From a checkpoint of a small transformer trained on Wikipedia.
Architecture: rotary positions, biases, tied embeddings.
MLP neurons of a small language model. Each row is named by its layer, matrix (up: input weights; down: output weights) and neuron, and shows model dimensions 32-95. Each number is 50 + 12 x the weight over its row's rms, rounded and kept within 0 to 99.
After each neuron's rows, "fires after" lists the tokens most often just before its 100 highest values on Wikipedia text that the model never trained on. A number after a token or word is its count.

L3.up68:55 41 69 50 60 30 45 49 47 57 45 52 66 29 76 34 64 64 23 41 63 62 42 40 41 60 56 49 35 43 42 57 55 23 64 81 48 57 49 38 27 51 53 61 57 55 47 75 33 55 39 64 61 54 49 52 83 46 74 68 36 45 46 55
L3.down68:41 52 60 57 41 50 54 61 48 26 58 43 43 63 43 48 45 65 56 65 67 55 27 57 22 47 33 65 58 59 55 55 41 56 51 35 68 36 64 66 51 58 54 50 65 49 50 36 41 54 47 56 40 56 61 54 39 50 42 53 63 44 65 54
fires after: " g" 20, "ang" 10, " d" 6, " m" 6, " R" 6, " G" 6

L3.up1003:78 37 50 48 30 50 50 72 48 59 68 49 68 51 51 60 48 44 53 61 53 29 64 50 40 58 44 40 60 56 58 45 53 40 42 61 30 57 57 45 54 39 58 44 49 28 49 55 62 52 22 31 50 78 44 61 39 46 65 79 48 59 64 51
L3.down1003:41 42 42 29 71 37 36 48 58 44 34 45 61 32 59 27 51 39 42 44 48 75 40 61 62 44 57 54 64 35 53 54 61 53 42 57 33 63 26 41 48 55 27 40 60 36 54 56 47 66 62 64 45 42 24 39 43 36 44 34 57 58 61 45
fires after: " /" 20, " al" 18, "\n" 8, " s" 6, "y" 6, "O" 4

L3.up947:43 42 78 73 78 43 43 37 51 34 27 35 66 37 50 51 58 43 49 58 58 38 56 64 43 54 40 48 22 67 49 47 37 24 41 49 48 47 50 39 44 49 54 46 51 55 31 55 39 58 24 63 48 62 38 69 55 45 50 47 40 45 57 34
L3.down947:55 83 50 55 50 49 60 58 33 57 59 56 37 59 48 60 32 51 61 54 52 35 61 62 55 58 44 43 67 44 52 62 32 54 52 55 38 76 49 61 51 43 58 44 41 44 84 44 53 59 54 37 21 53 38 29 51 42 51 82 45 44 45 45
fires after: " " 21, ":" 19, " J" 8, "y" 7

L3.up912:60 34 67 34 45 45 48 56 57 40 43 24 47 52 51 30 67 38 50 50 74 48 46 60 47 78 50 27 47 50 50 43 30 37 55 66 36 43 60 47 26 51 52 51 42 56 33 62 61 62 56 56 46 59 47 55 44 49 73 41 48 69 39 56
L3.down912:33 42 45 72 66 55 60 56 61 60 56 64 52 49 45 58 60 45 43 50 51 42 35 60 49 49 76 51 44 64 54 37 53 63 41 36 36 68 58 40 41 65 40 46 50 50 43 28 48 33 48 52 46 74 53 73 67 64 49 54 58 53 77 47
fires after: " Pl" 14, " the" 11, "ar" 10, "on" 9, "er" 5, " a" 5

L3.up266:22 44 60 35 66 49 56 51 68 38 56 62 54 36 53 54 57 42 48 45 72 55 23 49 66 52 49 56 64 30 78 54 35 45 65 56 58 56 61 51 58 50 75 61 87 66 54 46 60 67 32 51 44 54 42 52 42 42 68 47 77 50 56 44
L3.down266:72 63 42 74 29 47 36 46 65 48 51 39 61 58 55 69 55 32 41 44 31 51 60 43 44 48 54 55 46 67 55 70 50 77 30 65 50 46 43 52 26 38 48 30 39 49 55 36 44 37 90 60 41 58 38 56 49 57 45 36 56 44 42 55
fires after: "f" 19, " b" 14, "oun" 7, " s" 7, " le" 6, "r" 5

L3.up350:59 44 62 57 76 46 66 69 45 47 53 53 42 35 52 46 61 52 32 45 53 49 38 47 46 53 50 36 53 39 50 59 57 37 45 53 55 52 77 49 59 47 42 50 39 39 45 36 39 55 43 37 72 65 60 35 47 75 53 55 54 74 59 64
L3.down350:46 35 54 63 59 47 63 58 47 35 55 72 51 53 38 50 61 43 22 44 60 56 39 44 44 67 61 52 54 52 39 57 60 53 27 52 68 54 56 44 55 49 44 34 46 68 53 48 55 76 56 48 46 39 58 49 50 55 42 38 49 51 48 53
fires after: " the" 38, "-" 8, "The" 6, " f" 5, " w" 4

L3.up388:57 50 68 52 60 51 37 37 48 29 35 61 60 65 37 46 56 50 46 34 56 59 63 38 58 55 35 51 44 47 43 56 63 36 53 54 51 54 42 47 41 48 43 53 55 34 52 26 62 62 49 53 49 55 45 16 59 52 49 50 61 60 49 60
L3.down388:75 54 54 62 40 54 58 76 49 13 33 47 54 31 55 53 37 52 52 47 54 44 42 33 45 61 85 67 41 46 44 50 56 49 34 60 58 35 40 53 47 41 61 54 49 33 41 44 46 38 61 64 57 56 66 83 38 56 45 39 58 54 81 50
fires after: " f" 15, "ge" 11, " F" 11, " a" 10, "ed" 7

L3.up155:59 53 76 54 56 51 59 66 66 54 31 30 68 42 58 38 39 56 41 40 39 45 60 34 65 68 27 64 79 57 60 50 44 38 47 49 31 53 69 39 64 46 42 54 44 47 42 66 59 57 56 54 71 73 57 48 39 57 62 54 18 53 57 33
L3.down155:53 41 23 54 35 32 43 42 53 47 55 67 71 56 44 50 54 40 53 48 66 47 53 55 58 69 35 55 54 50 53 52 57 50 63 54 60 40 30 53 50 39 71 55 51 56 57 51 49 32 40 55 54 18 53 53 42 42 37 60 46 52 49 43
fires after: "r" 29, "in" 6, " le" 6, "ar" 5, "ic" 4

L3.up914:42 29 54 38 44 64 39 61 62 55 75 57 48 65 55 37 15 48 47 46 64 64 35 66 47 33 44 45 40 66 58 79 37 38 42 31 65 38 44 64 33 56 53 47 27 50 50 51 71 41 39 59 46 50 40 49 43 55 53 66 49 58 37 32
L3.down914:49 50 62 33 46 49 41 74 45 51 61 51 44 57 63 47 47 47 70 67 36 47 30 26 53 36 28 43 52 50 46 46 29 48 72 52 43 26 34 55 41 39 57 38 51 46 50 49 57 53 74 57 56 73 55 59 69 70 35 56 38 64 24 44
fires after: " ex" 20, " was" 11, " s" 11, " is" 10, " were" 6

L3.up998:51 37 62 40 70 58 52 67 42 36 52 56 67 30 39 55 49 32 45 41 50 41 40 51 57 49 49 54 37 35 52 63 48 29 49 54 50 45 59 48 37 39 42 45 74 30 17 43 33 39 32 48 56 53 38 33 57 43 65 41 37 51 46 71
L3.down998:50 64 66 54 52 56 77 54 45 43 59 45 42 59 40 48 57 46 20 38 56 70 58 49 46 38 50 70 40 50 53 42 55 33 48 52 45 36 35 62 60 64 31 47 67 61 39 54 41 25 34 49 39 42 64 55 49 68 42 65 37 60 51 77
fires after: " \"" 34, " the" 20, "S" 5

L3.up485:59 35 49 63 42 46 68 77 49 62 47 59 52 37 60 23 50 31 56 44 63 30 54 36 46 70 40 49 62 41 52 46 58 36 60 65 35 61 24 30 44 21 59 51 52 18 38 56 50 56 50 46 40 53 53 34 44 49 55 44 53 58 38 45
L3.down485:58 52 35 56 70 57 48 50 68 52 37 51 57 50 55 60 42 57 33 66 42 46 49 51 54 28 46 46 51 41 48 56 36 56 58 61 67 47 64 45 22 58 58 68 64 49 61 59 55 40 50 34 68 40 49 45 44 63 52 46 45 28 50 43
fires after: " the" 31, " f" 16, " p" 10, " The" 5, " " 4

L3.up520:45 38 61 31 48 47 45 38 61 52 26 52 43 43 79 39 63 62 38 51 57 59 35 50 52 72 54 49 58 50 43 49 72 48 50 44 39 68 36 60 28 69 66 53 56 43 44 36 63 45 46 71 62 58 38 57 45 45 48 65 60 63 34 46
L3.down520:49 43 36 48 69 53 41 51 51 50 48 44 48 56 78 43 60 42 41 56 58 49 45 63 73 38 61 53 44 69 49 48 51 59 56 45 46 47 70 37 40 67 44 99 52 55 49 44 45 56 50 62 50 69 60 59 31 34 55 56 47 57 30 60
fires after: " H" 18, "." 14, " c" 11, "," 8, "H" 5, " of" 5

L3.up905:75 13 48 17 63 53 43 71 33 64 58 70 66 46 74 52 51 43 51 47 49 27 47 58 49 60 39 43 64 33 53 41 38 41 59 53 49 56 75 48 54 45 42 27 32 31 38 58 59 65 38 40 43 49 25 61 51 69 56 47 51 49 34 43
L3.down905:42 50 26 52 34 55 85 55 48 48 35 59 35 48 48 43 51 58 44 48 68 45 75 37 37 39 61 52 35 56 41 33 59 46 45 47 54 51 58 36 57 93 72 23 45 37 53 42 49 51 58 53 52 46 41 39 40 43 65 72 36 63 41 43
fires after: " /" 31, " the" 29, " an" 4

L3.up1015:51 39 52 41 66 52 58 55 57 65 34 63 52 21 62 55 44 63 46 49 43 45 55 34 39 75 44 50 34 31 72 56 46 35 40 46 33 61 62 34 41 51 63 53 40 19 76 64 45 61 42 57 41 61 37 38 47 37 43 45 36 56 39 55
L3.down1015:60 42 61 49 55 66 59 77 51 41 57 74 38 68 46 68 31 51 52 37 54 49 43 34 13 65 63 60 45 53 49 47 52 54 31 51 67 41 75 28 78 38 60 30 46 45 46 48 48 35 53 73 34 48 61 52 43 48 21 41 32 41 47 48
fires after: " d" 14, " fl" 10, " R" 9, "l" 8, " p" 8, "R" 5

L3.up1016:71 46 62 44 46 59 72 35 52 63 38 49 34 44 92 57 35 56 33 52 58 32 46 44 46 51 56 48 42 51 44 73 50 46 40 43 49 69 50 37 24 40 69 59 51 35 44 49 40 50 48 52 28 52 33 47 33 60 34 48 62 62 35 51
L3.down1016:33 58 39 54 34 64 22 46 42 67 32 43 53 64 47 53 43 53 42 39 43 54 56 50 47 47 39 49 54 56 59 36 33 49 61 61 38 64 51 47 43 50 32 99 53 51 73 45 41 59 53 72 47 48 48 39 52 50 52 58 64 49 47 53
fires after: " was" 29, " is" 21, " I" 7, "t" 5, "ed" 4

L3.up261:79 57 59 48 51 46 48 53 53 38 40 26 45 38 68 35 35 50 33 59 29 45 47 48 67 55 50 55 48 41 26 60 54 44 42 48 35 68 76 55 37 45 59 63 57 41 44 57 47 60 48 43 58 61 32 39 29 52 45 62 55 57 37 51
L3.down261:53 61 21 42 52 70 44 59 49 56 38 47 43 58 50 57 57 53 65 48 56 52 64 52 63 61 36 51 58 59 58 59 30 67 60 55 42 42 45 57 49 48 37 99 49 67 39 39 54 48 35 39 44 38 58 36 43 35 47 37 46 64 52 69
fires after: " |\n" 37, "ed" 22, " of" 13

L3.up232:51 53 64 26 79 52 37 35 50 24 41 62 33 54 49 63 45 52 63 36 48 37 44 37 49 48 41 56 57 46 37 48 54 39 53 41 63 67 63 53 31 40 55 53 59 47 68 50 32 39 42 57 41 63 40 25 49 61 20 40 74 44 53 57
L3.down232:41 59 54 84 46 19 63 47 53 54 42 38 46 38 44 60 61 40 38 48 51 67 48 44 80 40 45 66 60 51 48 37 52 55 40 71 51 39 57 54 52 54 45 28 24 28 60 62 58 51 59 49 39 50 51 56 50 64 63 57 31 45 37 38
fires after: " b" 20, " S" 20, "ge" 10, " s" 7, " f" 5, "3" 4

L3.up578:55 52 63 31 50 30 61 40 39 55 47 42 48 63 30 41 44 39 54 41 47 64 36 33 67 58 49 47 66 43 69 54 80 36 46 57 49 52 47 48 50 46 54 51 47 40 47 48 56 74 30 40 65 80 55 62 68 72 45 53 59 43 51 60
L3.down578:52 58 25 39 41 35 53 51 55 49 58 66 47 51 39 35 38 55 34 48 59 59 46 27 48 55 44 53 60 34 43 62 81 45 59 36 67 59 55 50 54 38 42 32 64 28 34 34 27 32 44 66 58 34 48 60 49 55 47 52 59 56 67 65
fires after: "9" 21, " d" 8, "urn" 8, " ad" 7, "d" 6

L3.up392:53 44 86 31 53 46 40 66 50 48 61 63 41 60 50 62 54 40 26 63 59 33 42 39 47 57 45 47 45 36 21 59 33 66 44 38 42 58 69 55 61 57 49 57 62 46 44 40 48 39 39 65 63 54 41 28 60 64 45 57 53 34 29 63
L3.down392:19 54 26 57 58 58 32 39 28 53 53 51 56 73 52 35 35 45 41 36 56 51 57 52 70 48 51 54 51 63 55 47 27 56 56 38 45 48 73 65 38 44 14 68 45 46 64 44 54 68 26 59 59 55 49 58 45 76 65 56 31 52 52 48
fires after: "ed" 32, "ased" 13, "ember" 9, "s" 4, "able" 4

L3.up422:61 47 73 44 55 41 60 71 38 60 41 55 60 38 48 45 63 65 67 56 52 40 34 48 45 48 36 49 56 62 58 41 55 30 63 60 55 42 50 61 48 39 53 59 67 42 45 41 47 52 47 58 60 66 77 17 36 52 45 45 37 34 53 78
L3.down422:35 64 66 49 42 58 52 70 59 64 52 19 30 28 59 65 37 72 71 37 48 63 54 44 42 47 32 44 41 51 42 61 46 40 51 53 64 62 33 58 55 70 54 36 40 45 66 43 37 46 59 35 64 26 49 46 35 21 51 57 59 39 41 57
fires after: "ar" 22, " m" 13, " " 9, " f" 8, " D" 7

L3.up555:48 47 46 56 31 34 33 51 50 44 34 54 39 48 66 41 45 54 56 44 30 53 59 33 58 40 26 25 72 43 33 42 67 52 51 41 45 49 64 52 20 64 64 31 36 35 48 58 41 63 47 76 66 42 49 59 40 46 58 41 38 59 55 33
L3.down555:76 54 52 48 60 23 66 55 32 51 36 51 34 52 56 51 53 58 41 40 49 66 62 42 49 40 51 56 41 48 52 58 35 47 75 61 53 51 68 73 44 46 41 52 47 55 47 28 37 44 75 86 43 54 23 46 39 53 31 45 52 52 26 72
fires after: "ep" 19, "erson" 13, "f" 8, "iv" 6, " ear" 6